Weights of a small GPT-style language model, trained from scratch on English Wikipedia.
Size: MLP 768 tanh GELU, vocabulary 512, 16.9M parameters.
Architecture: learned positions, biases, tied embeddings.
Training: a variant of Muon for these matrices, 4125 steps.
MLP neurons of a small language model. Each row is named by its layer, matrix (up: input weights; down: output weights) and neuron, and shows model dimensions 48-143. Each number is 128 + 24 x the weight over its row's rms, rounded and kept within 0 to 255. Numbers have three digits each.
Before each neuron's rows, "fires in" lists the words (lower case) most often at its 100 highest values on Wikipedia text that the model never trained on; "fires on" lists the tokens most often at its 100 highest values on Wikipedia text that the model never trained on.

fires in: "a"
fires on: "a ", "A "
L21.up53:114127159138127117179136119121123114122116114080119141125102112089152122173161116129149110146103135136163107124153139173113100131090133161134143163122152109140099144122101089157093138113088086133123122106077129139092112135138151134101144144125106147167080126084092134192103085116106115127
L21.down53:133123151182137183140128158176112133099134124086142136141098154153080126124125132064103099153119131120146163095139135118136154101101160147159119161050109110157093117124132129125146126109114171127130130108106120156123164114116129132130119141079079108088109136120136096108135128138103131091

fires in: "his", "he", "her"
fires on: "his ", "H", "h"
L12.up438:132127125139110109112130117121123120158189100123133191122159115132112110124103134140097156111115114115140107139144119090119132093084159157116106106099179104145139124139131179140172143124136158165099137143104130149186112155111123112149147169120109153111100120143131146152113148103162126115
L12.down438:157095138132101114092117090128138162110080129173134129145218148130128154129114154156127101141156121152144109140145131138092100111105111111120111151090136109121128156164145109154125119126183174138105154113119118137105071125073144076167130137109143148139155129157137146116143141146144146086

fires in: "and", "the"
fires on: "and ", "the "
L11.up626:128122142141094095122132168160151080154139121122185117147152160127099122120182123138116111118128156104120153106131121110130161108107125092135116171110118140106180148172124104109152130132119135123107074168105117118162109153158127136121145150096120108086112171133107138108167126147115124119
L11.down626:138134104127104155144109155150142151134113144106087150141130094138150120121166118149112131153143098127158103095077150126099103146125112105117122107100149121145159137142120087118144069131119123140101102129113124144088084111132136086121107120141157114160160130137147118126123147149187116122

fires in: "which", "where", "who", "and"
fires on: "wh", "s", "and ", "f", "to "
L12.up585:094125133118090100070136132139119129163125150124084139158154112141132137107115110107113155118123174183117123116154120155128076156105131159131129093155095129094145128105185090100101147086120068160143131105113142120066114118127149144092120118149105118121139162129146128121143093128121090118
L12.down585:128164098115114120127138125141132138152095160096150112105113130131150182139167167128163149072116121113173151139131120123165133134153165121081121122103142144122109160138062143113116135134157157110118114128096112145133161168122103120127110147131126202144148131118171120093117121128123136126

fires in: "he", "she", "second", "candidate"
fires on: "e ", "he ", "ec", "d"
L17.up333:115151098126123087106195097181153101077104148139149139142142127106131140125106118133118123127121152149109107113108151110150145125116106154122127161139105140110103142129106129150135136166108124074090106141082156161134145056138158128094153096107113141106104124122135115153159142109111147101
L17.down333:114123148152130131136148141129121112129130125126160114120137133171109128132109146092144069089097143117128116144146145111111147170103109118119107136134157166119085082126097138153123138108091063104119109163149151137146136116150144165121136172124141143155162140119160107138124161161134115120

fires in: "an"
fires on: "an ", "n "
L17.up619:160087128159139088133153138171158125119145122122147126071159076127127131113116117114162127104119144173138103158144076145123114114146145129132130169142160116115157100116163078151127150171122137172128186142103168070131135135117124124135141141135141102148119169123142116128132076109160105130
L17.down619:170106113123131126094105094129094099157164123141108111132109108116112119102090153140166088139111100140150099075095161121072112142164103136175110135182112087120131137132116098077132104126119140124087163151114142156102158168149144127171137120106133137132127136138102160100132122117157113110

fires in: "as", "also", "two", "seven", "three"
fires on: "as ", "s ", "o ", "en ", "e ", "ly "
L7.up636:102110173098079150142085149124133097121144157144118125128133115138129128129139139137087125076123118136147151127169110156121155156138120130120099149102151122165108143124122118136138128097105116136172133161154139142157116128166126142135151129118096107073132122142127153165132131133156157099
L7.down636:207119188103167138143158187135132172132167090173164127114148129134116117124122105089110127106135120147152138090136135066146100144123110113139116133099149127070137134100121126107097122129101123149138158145130111150108106137126139117116134148116121133138115113144094109078111152143130118101

fires in: "september", "of", "preceded", "succeeded", "under"
fires on: "ed", "of ", "t", "er ", "er"
L8.up362:120139167123114165109105131151164106114117125132134104095089173155142090144142136112089170135139116120148145128116074132141137148097102112138154161122128109163088154174166133134116085163143121123102125125127118128139147118128127114134139119079145111119155145147113183122124102119169164112
L8.down362:073115125134077118158109096120112159150118127124109130128109148110158147126122111122127127156107063131141103085116131141148120143129137095108124110152131145121148132146086124127137164117135139149115110151090112135118113129106116132138141120136181158154113169071116113142115111109191125101

fires in: "which", "who", "where", "that", "while"
fires on: "wh", "ich ", "o ", "that ", ", "
L4.up723:151157116171152118146145136114159142181131100130133166125138138144194147157110153087093134130101157147143174121105135057159094139143130128119113130151170119142140108131086124140146137099110144114120102088149144143180081084143092124092126123110058152102141113109091137140129135101079160110
L4.down723:128126130153159108136093159136104186107144106103104108129099140122140133120179111117133127129134139148097142110119122125135118182131125151121157200116154109161126152178128124135087153077190106146131125143136116163112140143134180111130135142129132127143140100164115152161104139150206150117

fires in: "that", "episode"
fires on: "that ", "ep", "wh", "d"
L8.up149:147105154110139154181110136140140153140151096150162120132138100115103126121127073158111124107184122107140100118166119104121155136141182171156098104142154138110121118092146122101180098127156089139098156143083097151179099120121145139124130121154147154126168136111115113118149100104100143154
L8.down149:082172123144126135119158157122137125071125153090081124125111158146129160154089154125152145152120162130122099120127147105134150122111100119066113129095105092143144116159082121092094123155090122106128150129179140138095115107130169124088140137105094113120076121125127124192122135160137152155

fires in: "an", "a", "one"
fires on: "an ", "a ", "e ", "n "
L7.up616:141139127134107101129086156129155105133088171103152104099102122133089066122159122129126160126145131172105126144134098135120160118128133130123154125130123137139123160117121101132164145120104151192119167142136125141108102106122087115096129099139125140139073177141154124142109122094106166139
L7.down616:129149128155106147132150129124133135114128128105109146114147155108091121126134145152094112149139121130163086147166120123074142104144117137120120151119136123148137103131138111147157131117121154145138155119153071133102110139118109126106119124065137078133121126141144142126128168096094157126

fires in: "and", "most", "support", "attack"
fires on: "up", "and ", "t ", "ac", "or"
L7.up613:139153156156108141083156148152114089134139156142146172090102099125127125125125104130159128119111076140132131127156175115157170145119148151121100120110075133074126119114147133130129137115123116126121135105146127114136142150130158161126140097114159147076138114149117171176132123110152129139
L7.down613:140128128149140099112092135108139130116131114124147126160132173100111116155128134157153144107135149085102129138160146144148128122114128091151130115089078108103157141134162118096133155108128120145154116122097139100137165143148147145130091130125135090112129133150174153135165115136130108148

fires in: "and", "but", "because", "with"
fires on: "and ", "t ", "e ", "with "
L5.up186:132117186154143113141140115128054115125121160106081115094128118100115113133137101185163144086108148131131114125115121125123095161118128152120138138194105122140137172178091151141088118119095158113161112104174158101120134132143106136132131118144147150081113094132124151117121133102122156131
L5.down186:152145093106121110129129107124157129065155129079124134159161137138120098155115122117167120093095128145140160147089135132092153161122179140129125112107066139122192120102069151156141114155121148093158095082140156103128140109113122109127118114134103115166134119153129134105148132189097095078

fires in: "that", "this", "same"
fires on: "that ", "his ", "ame "
L4.up583:129160138097199111130107164155122152105136120119157160162143089152151132116144123153076145114139135125127091084143154110112108132135158112098091176119159121172146166119137172170163093110143080115121140146136100145134103126162118133106151144147152100116148101132140152142126143124100109090
L4.down583:104175118089134104172071091085152105101159125090110137164115075132152154143143147154078139126149144094095108112180122141132128134096122128081131174098133098098160141146163122128180103110140138121122124153152107151136081111152129155104119143104129083128136102125136149149126143143147158106

fires in: "against", "that", "which", "however", "engine", "what"
fires on: "ain", "that ", "ich ", "in", "ev", "at "
L5.up225:149120133107164187174133118113092150146130119094126137125170116139159134124120112120078079086130133142144131142120129117136103135119127122118107134159130131129151175132126158109103105108117137107087121089141144147127095162130121130075150153151120139104101122117128087114185136169107145121
L5.down225:178133120125152148156096179099151106122094153119105141139133132126191140134131109118097111139134131113087157149134119163150137120103079130096115146150120139122093142134145081120134142104174150117096098127133098159108113100107105123147089133102137143139105132087111142194143119133121124145

fires in: "he", "she", "also", "his", "who"
fires on: "he ", "e ", "o ", "his "
L11.up461:173116139132095161119155105128128135140168092123141110131142162104094121120144130127101129099058122122132126161150129082170143082094147156109123124146107108150129129103113149145155122107113085146152132117090123140159130161146144197121149129138123157125121120079124170131128134108174112095
L11.down461:166143192164114103145090142124102174145119126119103135121125113119117140109137152129145144145129122145111142068144117140090109153110078109121102118102144131090131134175137141114133136100124138150139119169138125115105105100165104081182144129131154095140116109200124134141145172146117108143

fires in: "an", "under", "and", "to", "the"
fires on: "an ", "er ", "and ", "to ", "the "
L11.up272:102109124109131107082115130110144140170086130114160121102130147109118135091125144165128125115149130124123131178143114164132111101132105124114130171130118136158125153144143157118156140101099135128098160146155114090150138136072113142089142107128138112119107126122143123131143131112182088138
L11.down272:156125094164132117112160091129096096138126079109105120145137131145081133193153174168160124120133131125131112143154114147108137156124126145113124130117138133105153192065090163128137146134119143147115155164105124158103112124102128103127161111066106103139165117111143089106114139099133144094

fires in: "which", "including", "where", "is"
fires on: "wh", "y ", "ud", "is ", "e ", "that "
L8.up11:093117125074167078099115122126157128109146051124153172167118152144116107144121120114123096110106107149114137147142124119117177117136132137140112175142127113127139130153174108128123162142119145135115141090102167111147107140092131167103146149104138156098112128156154159099117141149103154117
L8.down11:158111109135122118111147143129136121109134135114122163148094077106094116114158154146155128149122157093146140096117126098128110116095125120107135120105118151141103116110094131113142122112137101131147081111102123105087130105150117121152135089167146086128115136129129108131124176121162135075

fires in: "he", "career", "it", "she", "scores"
fires on: "he ", "e ", "c", "it "
L8.up204:148123107170142085155165147141107117105092126140117120144145148169170135158161158139100099125155127164100120103116163129193167138142113160115071119169149148119118131124109146145121140128168176104155119111107161127116088112145120132124131143120126094115136154133134124121169117110106152097
L8.down204:113117113107177140105135095131177126123091125149136131138145135101117156081128117116160091097075095135121113187128097113119129126100120123135127160128164158142150134133132131154140129136105077132131178152138129097121149102100114110111156116173130106125107132165137167148057145146153159098

fires in: "the", "of", "at", "in", "on", "from"
fires on: "the ", "of ", "at ", "in ", "on ", "s "
L15.up478:140143129104088141090094130148128109115104099125143143173121166114165171109111153124137138131128136115131112136113109154136143135134121183117139154145136091149159133115125156118112164105088154121105121167108148115162072170137112131116172149136151149115157185091092109113143114146144128106
L15.down478:150173109174127137133121113147114137123131123182169110164120117163111104139126092114159149088087131161140118109106115126123110114121141157126077173104111119140102132167091100157128107136114126119115095153134103141115125130123134111148098105136112160155174114161130086112110183136181153112

fires in: "as", "and", "or", "to"
fires on: "as ", "and ", "or ", "s ", "to "
L7.up559:108099122140130115130140093156165097150160137133139146124104128138165132085128159124129140098111179097116176135100114068125174116144105138151092127126139139150117107112096089143164123154141103119130130111115143123128131124087097120144112150153082153114135130131102172105089116150143115130
L7.down559:081127163127132122104092172138126136131129116148121120120133089117105107135153112081089153100105120132165155159119121126146156114166105138110116150105150203108132108118141156140116120132101109167123141117158124136097158125121146122118109140147116109103157102141107118091128115169143132087

fires in: "that", "who", "time", "after"
fires on: "that ", "wh", "af", "o ", "e"
L7.up385:126147077137121091182112091117127124123118147106137145117120135151170124166123158131114123127126127146121144103127139128108119123119110165125109122159151097081130104178142107158119107090076129125129136115130138149119072120110152160136126094168144104136149125100176127113133118119175147157
L7.down385:107137143126143130117107151163120120115142097146132152142171137155159128137126116138140149091135129152149103130120168110137103109102113107083140101133109135064126171179091130150056151080119105129126162090110092111139090120112143174137116114087127137091151173117110149161115078161113160167

fires in: "and", "title", "to", "or"
fires on: "and ", "t", "or ", "to "
L11.up755:088147159113166107111145129167173121140137103104141122139139104113137076056133151143125152130122176094091098129160128089155122113136073147150119127155120126091148104109111170166131089117125063104112103170145163113112126115129117111063126152137146143068176142099146072116107094078147133097
L11.down755:135148164129126124113116116122150173132117123167136121097120125170132176194125135092122102102101084115206154135144135145121112142130158088106112119137097130127087148104087141122102107125193134133111151128109111159115142123110109106158143123118124085145122149137113141135122157196159112139

fires in: "would", "through", "out", "week"
fires on: "ou", "e", "at"
L11.up218:179154119164093130171167105147137121082113126108164101149130165161134126069161135098133093068118131109124122129114111145121100103094148109151132134126174130170133115117104150154126161128187109151131149082133156161150125109141067146132117121111089144106067146130127134108083126151122145133
L11.down218:126098125155121135119136085127096115142137101106114152104103098148143132157116109158141118167100078119128139128118139132125096185146115140121117118110115165140129127082144128143075097110122127111115108111142138148179114146180151129110116153169173131121140116186109113151102118137120131126

fires in: "a", "the", "this", "his"
fires on: "a ", "the ", "is ", "his "
L16.up501:151161109131110112132124107140125121171108160124115134132126131127153109154201129131103147154119113091093103111154091174115127095111119167137118169156141150113120112116132114162142105136082144150120128118154120122155100119128155152151123150135115137119118146158104114128121103138140118104
L16.down501:142085157161143135124113147158120120119097111196097139140159155151171133136113103113157153120123106103141082125121155134133108087089170093110089110119123104115160140150141088163144143192116145143119118122125111165114117099090092151163096105151136103123159122145138119117156177129092123137

fires in: "he", "she", "teams", "who", "team"
fires on: "he ", "am", "e ", "o ", "it"
L12.up545:106155147104105135109119109128124133134091111116148110122102148152116129164136201150130154130137163125117087170116126128131130110124178170109115097140116082074107125144139124157131128128124123132122133139147131092141132121139151133107168166104166128072157150107121164155134121136171119122
L12.down545:159122185118158129123115144126070137102154122107117146110120118143100147111101165179147119087130143117159106070126130141095143124105147137173123098148116123110112135132083116125132107117138154148129131148122118137111148097114110107134136139134141108139148127172083101068158182128127127100

fires in: "the"
fires on: "the ", "l", "M", "oun", "D"
L15.up89:156113116117093122098119129201099131097096117104132163107143116126148126138156158122087101149197114118101117141166106135142117120155105167107137127110087118138108120166115122140105133122136125136131134152085109163092127119106124113100123154104098085120120160116141153154118122099143119103
L15.down89:103140115123108134116127123135111137168090142145137114114155120075079126115107131131140138147141120159143169091125118155128118106131147137121104112125112141101143136147104131131129125178130142124119138153146095158097088173138112069100120144159137178116169111150137164124100132099128179156

fires in: "to", "a"
fires on: "to ", "a ", "ou", "s", "A", "S"
L17.up294:136132145100131154163100136142093142142107106148115143098152175118103110114172110074117129133106146107145124130157147143142109125104095155121111118086151138150155100140109103108162137125135154145115148112119156149145133144105095156136121099090119147126050157133132138132125075102128122132
L17.down294:115113108169065098117116176140133126151079171093134129147122109132116102123102181126100104128134110132135130094073126148145108153142127142158155197115112126163128092132103100163092074091114104161112128105125134116115111107122153147104130147128150079169176169155126128088156141155114132111

fires in: "that", "this", "mexico"
fires on: "that ", "is ", "ex"
L8.up265:149107115112181099121098148131123128128129105126178147140146121142143112134127076150138137107127164124095208144139101120132146107134119165147123156162114091148123138141159131102142096094115142157098139102116141142175150130144110164136144116125114127087164115133114153142117091159080157145
L8.down265:117131154093105157191128073093127137146144148158127122126123124137158125085154150089077141191174121132173109155158154139112143146151142138129116112093095144101120140156140097142126124130120166105124084147128108119105121088148146126154123133154120125139129113087147109114096176135114099069

fires in: "a", "and", "this", "the", "of"
fires on: "a ", "and ", "A ", "his ", "the ", "of "
L4.up356:117183122153111114122120131145137111096118144114120142138133094123115166102175119122130176080109150163082145176135100123134072106138143195163094166139123117142129156152098135118158116109119142104080123130171128099159120121152131139118167105105093151065139145145111152170175108120139107135
L4.down356:136111175104089140111069178140148103151154137142079145125163104124145117176142103145120103113103099116138109116122112179115123151112102121087131159099167129125145138135098109139145116113173136111122046138141133129089143126107123149152106128128191111148091131140114118121120145116132174100

fires in: "would", "south", "southern", "youth"
fires on: "ou", "ti"
L5.up12:102155128108140143130108137084122139117140162073167115104119128126118145105109124114127110156147111135135087151134166136151119122104138087149108173123137147145134127087110116132151135131146096141102107128121109170108065118125139124099067117130159167127147162158089109145112115146141155122
L5.down12:108107141139145142128111136099119131105138131131150133116075077122130136102090133132147151176094096100090154139102124158148120149122114150095165144154119177140129132091112099125135105146158104111115113146092124165140131160135110133125129153129153159128127121122129117085148133163167150155

fires in: "before", "while", "parents", "foreign", "early"
fires on: "e ", "ent", "e", "ly ", "tic"
L5.up330:102097116141102168100158117111142128101124097143113110141134142124149160134161140135117104087092155126158172143180155114067085105164147108126161112116138148090120105113099099109159161102092106163129125112149134153182111153152124104107080133133145117133117125090107127144108139143107166114
L5.down330:134129086070101123127087112078116142120103081130145137138140109135117107094105121121134089134093105085092117111119147148128128095131157128092114130139118120081134143146156130145113115175170163119102140152143081135121123095146097138095144141147142101123109155136123142084144090046122132132

fires in: "that", "which", "when", "mexico", "african", "mex"
fires on: "that ", "ex", "ich ", "est", "en ", "fr"
L7.up57:141087122135100148120136142150071103155148135130137154090142142122108136082122126106136168088119144112099165124110100096075126131121155127142136147130127110151149150102150141113167118091130130159121133103096114093076145144113184127125130127098121113104134113123130064142127131140122132118
L7.down57:090127131127131131101171127133126144106134124128131083134120115119108118117096131150125055166159166098125151138135120157136118132111141105125166143138142109116155118097130093133176122173156173152121122144163124110129137143153140074180150151134154109116108113109159135118120153112144120121

fires in: "and", "or"
fires on: "and ", "or "
L5.up285:101138105143060076110158155149103122119158117120146121133157171120156146110110130144140157119142140105104145188132152110103155098079100145151121128135194105108130138146123145121145116111111147181127132122120148135145173125125122126127136147115122151079120121071111090120117145150139102135
L5.down285:128123154158117095072127116138122120148149105135127162116117127141139120129141131137147150133100117136116132091105109146155126141122087133109123128137141149114115142141142132129151080140125143102137123135171148152131160151103135167134121169094131123103149153112155152148109130142167113126

fires in: "through", "out", "county", "would", "country", "council"
fires on: "ou", "oun"
L15.up121:129109092137146113105140110102114100091141164094141162129111149100146123096090116143080123164123108147148119110101129132138121138103128143164117131107130173144102148103122154128143161115132122130134137117132110125109139079163148092159103146116092123114109124085130145113164134140139159135
L15.down121:119136115149116158150118106106123126092133128108133149136139175113113090077156123185117137127117134148093167137105136133138145130148114123105159084109114122148155141139120105129149139081148130081142081140102149159111098133160126127171121156158076140120131123150156123092130119133136113111

fires in: "the", "to", "of", "for", "gabbema", "medical"
fires on: "the ", "to ", "of ", "b", "for ", "ic"
L12.up24:138131175111199164086138137134162146100135144119112088106094186108094114124133144136142109122142150117112127145111115099144114126147118139107110136149162137123132089118127135145146135121148177128142141155124102125161124132165146120147122112130103127124116114093115087129163139139126083139
L12.down24:115150067120097125134097119117084151131134124119148196175146093151166144141144123132155147136071161154141072137130106143097118092115125119136161160127103142138127158136102133137132123124118127096154159122121106145116123115079132100149143134111140134152126142135145111100119079123142156138

fires in: "an", "william"
fires on: "an ", "n ", "tr", "li"
L22.up656:119146124126137130107129074116130124105158122152077099075147105131118094141126133151088117092137130165104133157139111134115104112125153109119092125146138156163132125122136101190137146129134121119152129132159137121122128149132099117130138128145165089124144184153096153085149132131124177143
L22.down656:160133102091104070126123114092132125157165163145147111138154088136119113106141129138135160105113089087121129154105143163102163127136137114122086122159156161137142143158101153149153134145146156123078137124155131143094109143098138130163125130124096103154121109056104118138156089141153128143

fires in: "which", "where", "they", "when", "while", "who"
fires on: "wh", "e", "h", "be"
L4.up156:115134163133118116137170102127109115139124086123079119158173116120169158143098154103138134116119128092151137144126134094145075138130134130097090104113118150100097139138105164151157151155138134129135120155144114154155077112127130125127125115130113096079155165142152141104134136141100165138
L4.down156:141124139126098143131118138101084116129127084156167118145158111140112121098162119116113140138145156119136163094127144136125162160160143125165141147125118169140151105074176112165126147130172127122159119141171116157140156148132124113151146129119140070169143152136139155128147123167118173115

fires in: "which", "as", "have", "where"
fires on: "ich ", "wh", "as ", "e "
L5.up520:145123128138130104075154135129141134112091069078118162119132105127157117139122127111157114148106121125110123162137117114116139124143149133126095115148146122116107156156132134159090149122092138105077107113130120141106132130119105135120131130133057101128131171123171136105146153104113157100
L5.down520:098129106169135143160120169120135174079119118143124152098152139097130128134119131138112147136133138114176127151086114127155115128134135114090141145126160141118138141102093115144152092057118151140150138155092072176137115166095142156157140121139167161117112150169105115147124120138144156106

fires in: "a"
fires on: "a ", "g", "si", "G"
L16.up228:153121114135136146114103142147139135096123159108145123101157125121130102156145128115098115157141123126136112147100126184117150126103100172095098147108171092130138127142101186139120146120094116158165106141113124161133100096123156095113154128106130124133122147177153101127114149132087143118
L16.down228:129109117159113120090088126146145111131166099138128138168109138132108121100112125048157161140153149129144135121150116116088110120153145164120136154121136181155148126138139105135152150098128160137130135109179176187135161093093100149113069156126162122108145128129107091131109129128135108165

fires in: "born", "back", "background", "adjacent", "black"
fires on: "ac", "or", "ol"
L7.up388:066130111093135100119096158067160131148081113121125165125152180116171133149138119130107172142143136131140129139128128113148136129110099191128117160184126160127107119080127121125161126133119138153141166116146097132121134125143119127118113103127150105121101157150083140124110112088160115135
L7.down388:164142115181105083116109132114124147148109133181139120097149155172121140127105090124128105134123137107039132146133174135159166104099097104111107154111116090088149142117118118093104130126116146132149146155104136114105143123139139117161123131140138126142123102109159098125122151148149174089

fires in: "received", "he", "given", "see", "archival", "art"
fires on: "iv", "e ", "t ", "he "
L7.up649:138128109151129117139153119137099116100142088166146117121113103124138097148113138119146118085095150183122132136146157149127136127100120161136133101166157089102134113091099155139090174097138133139173128120113156152153084101151121131093183126104136162081092093126120097133131138149135131130
L7.down649:144108139088100177113128100118149133141124107109104134133127128138117153114097139144160183151085148104159146110136113110144145150123099122129120095107118098093136171130155099171114141163124101102132070132128138087104135152123170099112115157109172103136148068136204116112111152133112086138

fires in: "in", "at", "also"
fires on: "in ", "at ", "os", "ak"
L15.up545:111111102165081089147165122124129098104071080118143165141147157113148133067142101124111164113089175146103141125162103117125133104100142122103116143149134163142141118116115110125107107118144137152174134186110111109156150166156142118089108135147116124166116140116156134132144145149163112139
L15.down545:099120142136153114117119126119083132096091156105110163135128155120142111127101143137107120178127102106129113103127135143115122145123136156168130112141099141113112119116108148127109062148138134115134136128140120124105097101163132115140144103132147134165148086131178143105086122117132174106

fires in: "an", "and", "american", "german"
fires on: "an ", "and "
L8.up319:120071173109128098118153087116148106130108108116117156125176121090129126132107170139142141134116141147128095192115129145131157147120145150086113126128193133100120116141150138171149127137145136149118170164138152129121118135127124111117153100132111119085142137096133151102142109109166121136
L8.down319:169127153127123144162120114165128139174158101115138127110100068144102116140179088167115138148123105143172133112141099149121104113124098119127112128129144150123103134138120105119146082084153121139109125115146099137127124166140126163106131116112129129151125136137129073125089157127144099111

fires in: "an", "his", "her", "a"
fires on: "an ", "er ", "is ", "a ", "n "
L7.up359:140099143148086132123132120125156137119135126096170094131137122084161153144124125142104162097156137215130157174116119133114104100109097150130109112123139095139138136150153114135135131122104136163076180158153148109158139146110069133107157143119125173111127144082143159152161094084128126154
L7.down359:151096152115106143119124143133122111126122122101105155104125086161142135141109150154127147120134049167149100172135077155109098141153151167141116139106171155145139147137142127168130089133087133127128141119132118119137171178098160125172175126125119127105100138142149108136141138134133115133

fires in: "on", "in", "at"
fires on: "on ", "in ", "at ", "s", "r"
L15.up17:121127141190145103112129111073163163145120130093115071129110146139130118122132100142141147141070152113102104169113126141121131128155161094116116081092157098092155119144131151110120130118131137130120107145106151128152099183091136152129104135136092135168149158143137130106111096175161154097
L15.down17:088105131116116155104162140135119126089132102147124183169129151139153176111129083126137103151105060132108163133115093117127087133133151133160147127152161146153167088135126147110112101149102091161108100132119094116129129139134095126171109125168199148123164131097118101100075169107156120105

fires in: "an"
fires on: "an ", "o", "n ", "t"
L19.up337:119131140152139147151138126118114091112129107120118121135115130126109068109134143151114135102102085121157100103140116142104123114160136107136122089127093122130141128143159136132193166099135138155111163167128086123132126175094136158088162109091111071101150144169127099138131144096154109129
L19.down337:146144112137095165140129153145091169151128157117125100140122126102174136104113104114107060138153143133116109118123134112087147154124131125119122103169115125111125108124130143161141142119191163105070170112133122160095100130142142119172170139141098150104158093121121122090139091141116153093

fires in: "his", "while", "this", "the", "her", "early"
fires on: "il", "his ", "is ", "the ", "s ", "ly "
L12.up143:157129124152149119129117118152090086180133173133152142161128151094155106142188158129111099140141118128065134137123110118123126143138083137148133112137126088161134114160109148166130135104099136166160100126097126125123099130154137113148151140106112115138115091160130119134116134157129123077
L12.down143:162097157127147136091104126131150102120097126131151119140126171116145104083167116152130115143130087137102184151156115115126109106175108129127112109167105088155164121082141116108150142141125167141123174142114131073138107129114123105156162134098105145137128096126120175161144152137118135123